MLP neurons of a small language model. Each row is named by its layer, matrix (down: output weights) and neuron, and shows model dimensions 192-319. Each number is 200 + 30 x the weight over its row's rms, rounded and kept within 0 to 999.
After each neuron's rows, "raises" lists the tokens whose logits its output raises most directly, leaving later layers aside.

L9.down742,211,223,217,144,189,264,216,184,204,198,119,201,236,177,188,210,184,246,193,183,167,218,250,196,178,229,211,165,201,171,228,241,167,165,226,194,160,221,203,267,208,160,188,237,231,193,178,185,187,145,226,170,223,161,202,218,224,212,206,227,214,186,188,192,206,212,242,215,270,206,236,218,149,185,179,215,164,153,201,173,204,183,197,178,161,191,232,226,185,153,202,196,209,241,169,204,210,154,199,183,182,155,180,211,217,193,190,228,219,183,172,229,184,214,162,198,223,242,233,210,225,191,231,232,132,171,227,210
raises: "ays", "ales", "ired", "ale", "ge"

L8.down34,244,217,162,214,201,195,196,246,136,191,172,189,162,199,248,239,144,212,193,139,259,218,153,196,227,234,200,212,197,213,217,178,201,216,201,173,203,155,174,208,254,171,179,230,206,234,206,221,211,197,162,168,156,170,204,237,210,201,196,211,253,187,194,210,185,181,168,227,163,220,168,179,243,228,173,218,213,215,184,183,216,218,161,180,212,186,172,186,255,155,198,160,205,211,238,207,134,214,173,191,184,242,214,175,225,209,218,197,180,135,221,232,169,167,146,279,215,139,263,204,145,171,185,216,209,231,214,174
raises: "s", "s the", "s a", "s to", "s were"

L4.down1196,214,187,173,180,215,230,226,212,217,204,215,206,233,273,221,227,175,163,205,203,207,198,166,177,199,150,180,203,230,172,156,247,268,174,134,183,187,201,230,174,195,171,222,210,159,233,223,219,172,219,247,196,157,260,169,178,239,186,203,182,149,176,181,180,200,196,213,198,240,206,218,253,222,225,211,159,178,189,216,159,209,220,206,160,229,199,178,159,191,197,203,195,241,191,166,169,205,231,183,157,151,212,213,198,227,245,174,94,162,202,178,229,177,153,185,195,217,214,184,230,198,209,174,225,219,169,228,193
raises: "ri", "rie", "rian", "ries", "rik"

L9.down286,149,271,227,130,121,192,241,253,196,169,174,271,202,185,200,173,169,184,193,173,181,192,206,247,163,223,246,258,258,211,254,250,241,211,222,239,222,236,212,210,180,199,212,189,136,233,199,167,222,200,169,178,153,159,164,170,186,177,186,193,137,217,282,177,208,210,187,233,235,186,193,180,211,163,201,193,231,209,153,207,157,232,209,176,183,155,187,167,136,263,167,153,187,214,215,187,234,178,188,223,205,190,212,219,267,162,199,204,161,241,142,219,205,210,185,193,166,208,230,222,183,144,145,183,213,206,182,208
raises: "eds", "ives", " tells", "ates", " serves"

L6.down1190,215,193,240,165,214,222,183,180,238,198,135,176,192,169,152,200,202,195,217,223,253,251,150,206,156,261,200,203,224,189,302,199,255,200,233,257,193,169,176,191,235,234,147,151,139,229,179,178,202,197,219,172,170,173,267,149,222,160,171,219,215,227,200,155,198,221,269,218,211,184,161,211,199,210,169,181,199,210,250,179,178,161,162,171,190,167,207,198,233,143,250,190,193,202,171,209,208,270,210,178,168,182,188,217,207,158,180,204,209,205,231,216,168,201,264,171,231,196,176,217,203,175,161,189,195,166,182,269
raises: "ered", "ers to", "re", "ers were", "ers,"

L8.down586,192,185,231,229,186,183,187,185,221,227,188,261,179,163,183,243,215,181,200,200,234,173,203,199,198,201,180,197,205,176,210,240,169,166,176,218,173,234,159,234,236,171,214,200,218,218,219,258,229,230,212,151,207,238,222,185,222,179,211,229,226,157,149,181,159,191,206,172,208,206,195,221,229,166,256,198,223,195,138,155,201,281,175,185,199,155,241,196,244,203,195,188,187,205,231,139,192,225,209,218,204,191,203,196,207,164,230,234,212,188,246,218,189,251,187,213,183,197,238,150,180,201,188,203,247,203,191,185
raises: "s'", "s from", "s, the", "s for", "s a"

L4.down1028,154,186,274,162,181,232,230,219,241,200,219,184,244,206,191,219,185,207,219,187,183,134,214,224,188,231,143,156,248,222,209,221,198,233,166,271,198,161,129,195,195,181,217,212,183,201,163,209,191,175,224,186,210,194,196,180,187,177,202,179,147,212,183,210,209,179,192,174,141,207,232,222,223,200,192,190,176,168,196,229,195,190,183,174,176,166,169,281,137,163,196,197,200,194,176,188,199,204,239,189,198,188,213,229,201,246,234,202,191,213,171,240,183,202,212,198,255,209,243,238,261,161,196,200,249,203,243,162
raises: "olog", "o's", "o and", "osis", "ologist"

L6.down810,169,226,161,235,210,186,246,155,199,222,203,191,248,203,224,206,134,214,209,162,211,235,225,222,174,209,208,172,176,204,214,188,190,188,204,229,207,259,199,279,193,171,194,132,147,180,217,182,198,191,241,223,199,193,232,177,236,199,188,243,193,231,203,178,206,185,186,189,204,197,201,260,225,222,205,163,206,202,191,165,235,208,252,197,139,242,226,255,168,160,170,215,199,188,251,236,197,202,237,206,156,173,246,208,214,167,205,174,215,185,156,199,219,181,259,266,196,216,243,157,212,164,189,142,151,175,177,229
raises: "rew", "akes", "ity.", "ire", "akh"

L6.down1254,178,173,191,189,234,170,219,227,199,187,184,201,180,224,194,175,199,183,159,140,151,245,253,215,170,181,202,230,235,195,241,165,225,254,241,243,190,229,224,201,221,195,239,197,228,218,261,229,176,186,224,238,221,197,163,184,214,201,163,137,193,183,224,194,219,209,211,226,224,197,247,228,200,259,197,224,191,250,202,153,149,226,219,153,214,151,216,160,225,143,190,176,184,232,221,173,189,180,203,133,176,230,201,243,212,237,246,187,180,231,202,207,149,176,209,172,236,197,201,193,259,222,250,232,180,203,163,181
raises: "==D", "==R", "== C", "==F", "==P"